config.toml
norm = "layernorm"
bias = "none"
init_std_down = 0.0
MLP neurons of a small language model. Each row is named by its layer, matrix (up: input weights) and neuron, and shows model dimensions 32-223. Each number is 500 + 25 x the weight over its row's rms, rounded and kept within 0 to 999. Numbers have three digits each.
After each neuron's rows, "fires after" lists the tokens most often just before its 100 highest values on Wikipedia text that the model never trained on. A number after a token or word is its count.

L9.up931:496501513524512485475477498515480496510520495518566499487466525476481513495493454485472468486497498478505498539510482497490486481495512535481503538494532475477493463488527535469506444484502536493477467456493518525475465483485493542538497512472512500492494469447502463521521439500504499485500450521504513549492497489544485510503505496454516465529477523494526499484536480526492471501505494509517475529548455452482516523534503500489531506492510509556508527499493513503494553510515489474503512485515540493468471473494517453488496507457500481506565490542495512546526503503459511513
fires after: " " 57, " the" 7, " c" 6, " f" 4

L4.up557:478513503497524486500509508543511484470511480507479540483494504485522512470479498512473462478554544512538492531520488508533484486504503479447474499502513507544485479484442527525468497479535516503524453494517507478477488499474527515479474477501532497494555550497467479429457529467490520486520484479492511500480503514495497510484459512476515514509488471525472487516496512485483457469486503495490488480482479510517513525479466509521544484558509482493523510503546526515535453518498506484466580517497527491525467525478493529508533480482487471514553477455497512507508456473525479489
fires after: " P" 18, " p" 15, "P" 8, " A" 8, "O" 7

L2.up853:447554431465516470527494480490533517503485507489506534477540464493469494486477450478544501514501497553516535533499503519438485510502509489527496523483486529489482528513513535473485489500481499486501468520479505528495497541472513454536512507477495509474458507509475497488533453485510525566474480520508500513480502524536491502488523503512497530514490504533497526499515495482462481529533501542505483487496502522474519475508469504490443531454537462510520500481530521425503496482513492506523492486457472495522502500479554498467509485484510510498487500498532463468488570502511426518
fires after: "-" 20, " pro" 17, " •" 9, " re" 9, " sq" 4

L7.up614:479497486486477462510475495545496522459537514514475458467536465505512481508526497497439464509490490515520482523466473536477526544518481537464484544495531479442518532515516462504504499532500503481515483505518471588489494471528472508514457552505495501525471475496489480472520497526507498459535488483523533462484495441543480497536469555547504498474524479536521516530551501512472469532511496496486513531469491525492509478509462478456505478520505543535490505483514519520474490487487482510517489465440490470498503500520496516492492495536489503489510475480497526562513525467524490493
fires after: "-" 39, ":" 4, "w" 4, "/" 4

L12.up518:491520480541519478465469508487509487461529440472579514533514525563509465505530526474525529494477524509528499538517504490478488539496479504464526501497480497512480487497502513514486489493487528463475484481519501524465459473521454511510482487481474527464502494511462475489554455501501474509475501465516489535512491527502515483530493479533492500504482504487501549490507509504512513505497459499474498555521515473455500514521469488540538478544486510535498558480439501492502504526533513454479517508491479491491494515484541464475493503526486482509490514530491567493506513520487502480
fires after: " " 33, " c" 11, " the" 8, " in" 6, "a" 4

L3.up512:520507475513509490518498527493514476478492483539506533489531506483499509516499499482472531481518491546454486497467501528514496465493496500524522484511476519530478515500497475507511471484511508548527490502508502522516538512481492522503473529504465521520493527476478514511496508487517469454475526535470540491478499477532498470508513508580531500464496526490492502487469509531506519504534484460471490526534520532423508512498517442513524518498524521480536452539527508523524513416488526504539496468537524488490485430491473420544449531512512479482489537461466489459457527524506492526
fires after: " W" 18, "W" 16, " B" 9, "B" 8, "T" 5

L3.up314:461530487495499503478506484556488464480494526523502498496502508492506516529463470551468497524433494572538557492522469526475492509479508485504478536498500479482528482445462503458508478498513517493534473506513431560503495516488529462497515476472506513514489525509507490459524488486528480476474485568523471521481518498501518533527489524543522507495522486514463492535493486500512468502489491482463512499467490508511508509500492453465522529482439525504496535481528495494514460543515502520518516494510466532468534494483570541521498495483508508506528517544492535452524480514495480465
fires after: " re" 16, " F" 14, "-" 7, " G" 7, " a" 6

L9.up778:525507527544495489523501449546527479465495506454505469492504538540482496470532514509490460544531497490473497490508469523514511496481564531477471507526513472481474489493478538442507524516482540497512447454496521508486486479493497528500502452491450511540484517517507474535506524530493494496470504489490487487475503513494498537501539513434494504498492530481525526473540452535465517491502517523478505505538456512456514485500468483526531468529473523505484515548513479476451512500511445535502522484532476512520535489504498471495499533457500529495496488514505480511489524490488534543
fires after: " |" 36, " /" 5, "16" 5, "ac" 4

L8.up248:553493517512523502519526517529478496500437531497508507463518468472496499524495547468513513524501511479475477498539472479513520485487484501488462487481539492475538514460537522459486517484504514471493539500518498480506451458524554488508463484474502493480491511502481491509517419516551514456491527516490535468494506512491496500483540467523513499551471530506509539532505477487532508518474554512498490483463580542487488509505490464503487493498511495486519483516440501513474518461487495494478515563481498508474504443485500523471499480488496514494512490481499494524540523485455439514
fires after: "19" 33, "20" 13, "18" 9, "17" 5

L3.up563:483530509484505492495509500509504460481492533482466486517553495510504501526495470469511487510513485511483472523523503499498550507462480472485512492499502557508505487506500516483482518482553520506458472502450500522509408498509524491498424495497487469520510507511497535501498513482479482473509520491498512506459485503505474464518495499544541503515513522520478449485491497521513482494518503505460513474559527441510454502510486512479511512487540485485508479503528498536525487471516579515538574517516526540479445457507476519476513486493510501500478503469523506515521494496474470489
fires after: " T" 17, "W" 8, " W" 8, " L" 7, "T" 6, "E" 5

L2.up282:480490461481528527494510469486524539491474532523500492510522550480501507476541534487555503505507516510492481540521509479473485536461518505495491484517504475515483492476488490481501525465479503529470469518513538521519508503463518447505465499509504532471493507512503501542507489505476487539501498498443495494507453551476507461503502538530513476459539527510486489515504482486482545489490489522476491499518472531523517472524503549512461477493507501476492454436518524533451489514504494473519518470520483506491505568478487505511480501493481481483444482507481495466514518492500451445
fires after: " U" 15, " Sh" 14, "h" 9, " hel" 7, " C" 7, " Bro" 4

L3.up802:464509492489477516511478529516509549527489523522513498472483549496459500479532504508486463487522525513473468495488460542537499489499439496493474479463504513494480483525518503494484531492492457471489434478518500492517472452508528498547507443492518466527483503486478497478491479507548474501515498522487496496466493483533453466494487520482474491492505561484464483538539533501490505548499494548473508503527504522490498480471518464517493464488521503467492502519531535478527499475521538492536551471471513510461508472481513517509492519481536505544528507477521559517508496483504504497
fires after: " " 27, " P" 23, " C" 10, "," 10, "-" 6, " Z" 4

L7.up987:540494502499507501496506494500499491526461507487520491515546513506495521462546537485504500470518472499510444487521540481466529502477488485473487507523540499501483483460507473533500515535485518517485492477550513484519467484549487466469522497513445496461498494519515506470490535512498532511469490523466484547474483537515501519498493463501542500480492501536466514509509557499508473477517516508475520457522462535448491519500493510455556481560510510484507485464558451509480550453493507487490499492479505504472476480471475480461497488436492502519516512557472499508519523496546523470
fires after: " the" 21, " a" 13, " of" 8, " to" 5, " on" 4

L4.up594:500506492518473470492478513501455473529477425486541492479499536493499508479499545505487487488510514502483495510489536588506503475470499541492447468497505505487476548543484514489439491498498479523516521471487500508529503487530504555511487445513501540477515473521453505493499466506470501512520446505491494537480486484524485470524510452525532559506513510543501493487497506483486493528564489527501506459518492493498501530515495485490532475533517519483507502536484497552500497490514467464497512468458558505506505509526493520464469530494499481487511493472511528489533537494505488486
fires after: " " 27, "uc" 13, "á" 7, "uk" 5

L2.up466:461535495491522497480496483490487493488504478494521513505473468494453523519514490551502497493475518501495508495502523541513480440518482498475468508474526516588465456511482473511520470481480504510507497466515477465458510516500477492493476491489499490468485520503502554509476496540484460536471495492524528477464500507520490514470476507510529528494515543517508479477488468514522476493482481517490494545499457490460515477477502474492516499498495552536473484494541466546505487491480524517512520461538532485517501517477541508553552485514517502515493484504482486456503489498514514537
fires after: " C" 29, " In" 9, " in" 9, " c" 6

L3.up431:511512474518508490506561489512467472522475507497490513505546482512521495530510503471473492516483494481512471497496469502517506506507498503542471494517561527491518461490457493539497504510497496440504468503478536452447490475452520504524474517512480471515513467522456501511508460523496504494491525513516493510502506498528513528514463451510513489507479488495511546490484413558441530464500540477508483465434498504524517476511505471516480517487480508465521484506459461523559567506510496522504490489475524504537518457520516475540537479541521517515511494505527528506456463518490523518
fires after: "20" 20, "19" 15, "–" 6, "orpor" 4, "ur" 4, " was" 4

L2.up128:487501494533511502487492491499502510531489484484484507503509481520478472481512510472532507467518496475475526508525531472526517512479464510511462440491484502467436533508502448541476484478480538521488480496538515543542495518505515547473541476484469477530514506484454456512515500512519486503499507533561505497502458506505537508509475528541482510526471489491498469501482531497471513517510528490495496482493512498482534482522504445553467489503520547467512496513468504472527496531507509447501498501537488501492499502479509515501524501484541470467534551513524511535488456500442505483
fires after: " " 51, " the" 6, " Ar" 5, " ar" 4, "-" 4, " influ" 4

L3.up251:466505452519461493528479529488489504503492537489465520529528488495465430482467489487487515508556456500503505515516474495490489527502484506470476472466499519490463428490517512552510530479529454525555453511564490536550484487501536473491529508503493516509539467511493525477481509519552503461484485481536526509475492495487527489497490504541529509505514504507496476472476482498522509500496520479473485537548499520481467508510465431524535479489488512541461520545523535475509481554507510482504522503478465518511472483508510499475491484496490492546502503499480545476503453498526498531
fires after: " F" 18, " S" 16, "F" 7, " P" 7, "S" 4, "O" 4

L3.up58:532525503498458528520549476547455538487523488512528484539458518502487535539490515579497493517510505471496493555505454517510477456469473467502519512472531549506512471515467527530489461492481472524476478508533518491480476479554505505497479472530483497484491469509497539523464530478501452432492493464501492481547507504514544476500499502493556495491486526509501499493479515509521545483471528500498498508498501526475505479513489514477494536482533536511499507498523485483519493495490541475504521459468491535508508442544493524487516498502496495491502535528502442500466486489572513519
fires after: " a" 19, " A" 19, " or" 14, " an" 6, " the" 5, " was" 5

L3.up908:497472461510455503527505488492503520495507475505521500463535496488464504497505481477486489515488490530473502544491482487498487499532524491490501527448522497476488491521493504505497496464504505510548476534524528469495519507454554479504524500455476466499500480511490523439471474492558478513504522493528516461464496475465498523520474497501513431506510469475482498459519507506503510506532529472471487473523477528485565492493464479548497492517496513508498550514539540502454505485528526520501520519448497473492443475482515499486509495491555527518544491535536491531509486468490476445
fires after: " S" 25, " s" 14, " f" 7, " V" 7, " P" 7

L9.up804:536523500520513494527519495496485472466536550493523538476517496525492509541482504503518483515463501525537466526510505497464524486516484499510475444425480453475532548512436537512518524513510520466480461501493491463489466499497528494508501515508498562515508518491520503493487518513508505530471484512479501506469524478481482498503511459509474490524545467470449505478447436513520474451470495510512515459476507515517478467536493516485519485516502522498502482506497510472563506466535485498516462479513521478467539484465521535483552468500514464470487513500498524475534512490491472502
fires after: "20" 32, "–" 23, " " 13

L2.up239:498534525518475480535533480513563476531496502518536505494511478467495520486538466492505479496482516538496542514496475508479470495468529482513443482518470497523505505471504445462506502502502475488501518520482483499490495500522506471509460503503471538526509499477495493490494520537551488463529529503497490533465510520507489485501524516509471494485486533490472500478504463449506555480486448441475453526531534544494556484496497507531493450505506524495519470500496506494495487502481472530526484509551533499508517510478521472533468523474480523506485492458491480490440489508487489516
fires after: " w" 19, " W" 19, "w" 7, "W" 5, "tt" 4, " hel" 4

L8.up928:506486520523536452546534502491485486496450462474516487529458466550548517504550500568515510516506504485486500487527495515554498530485481522504484475510482495495483495534482490472550471481511486515515470517513494480496517502477508469498522486523491556505513533497496519522471509517513502532541513540517523478472508480458508490494507529486486525526500510452502467466533554511505508529472507515498509507537496500499470498484475469513519474493498525551487490489558479481518501465472519517506476471521487536517499516518514510506503430519494469495466530515512477466519514523492497543
fires after: " |" 35, "-" 17, "ac" 4, " R" 4

L8.up5:492488515506475493450504492520481484527473462506477540497469515457512471504566511476559518472515504503465483467535562517454494478469459544472453518468515474477498530526489482509481515506515469482454505511524555540525463477501514470480495479532486507491477482497487493514503496466508527496562458481495523521496502489507498491500493530518486517534515524527461529531515542536530477509487510557522518483476519522486507507487486504512477485531492523468518510499503532525509531459479465462525528489490501456433537541459533489494497496501489514518503521453484520519464505499493524508
fires after: "," 30, " " 21, " of" 19

L3.up806:480527484482524482510503498534517494505519501517506525526481480464507534511456516542492507541498478504467483502432493544514498506521479455505488519490522498520509519500544535551444530495492475490496455467473517504469510471536528477486495455529520483476448483513516477486450484520474477507515507523506492504504497498470504531495543517483518508489480514509468504516522516526513505485465478508435477540508498488490488488467529528509477495463528516514483557501476527464506474501472475502476487501502522515483508500516482524541545493508451495550482511495475504518504517496498530532
fires after: " in" 33, " In" 9, " s" 5, " m" 4

L2.up992:498511525493511498512515479548481476478467515497497528535462485485467506503486526468565513518480519490479503519517451483484550486449482500506501495529475490499508494527539473482502460474479508489546478529520511500457482504488485512523456528490462522511506473463468540502513481471493455467456507511502490482508511570546521502486509492501510531507481499523484473475467458532504516510507479508527582530501512522491476532512473490528454539506521507478499519473505501474495508545482501478498468479491496513489540538467490495495498486468542483485485477522493489488513520468477497455
fires after: " T" 20, " Sh" 10, " C" 8, " sh" 8, " t" 6

L3.up195:523515498533474472529453499510488472492519532490552493489563464488508462533496510458478487524544491506498482562536508510492480539497518497517528503459536504520460522507450481485446490507537445497484545490505468517449450530496477461508498477512483498516471445478523537516498441495502460500476504516483496485483503506459506521494553547507504490489503520507493523483492477540481497485523509459475517521496553512538494503511475514510474503507515497506519509487532506494529492466484484518527499467488484496525487487484499477547552509495474473503506499508503495529454537481475519509
fires after: "20" 49, "19" 33, "18" 14

L3.up312:532515497469532493481476485521523465492501487478538492493512470513446529516461517503504510465476497495492548515515485499454495507479497510513529529494516500493515478474508515511499462547479486456486490449497529486478457495569493498537553472509528501492512467497481554492493538533533530511495455483500500509501518509469485508476485511521491490520507431537500494534508464543506489500503507511533539457484511540449536503485446518497493511497458489493481515536526515512542483490530543488498472501516510525499464461512487499458546491505501467483508538450464481496493497505527494524
fires after: " a" 29, " one" 9, " an" 8, "st" 5, " some" 5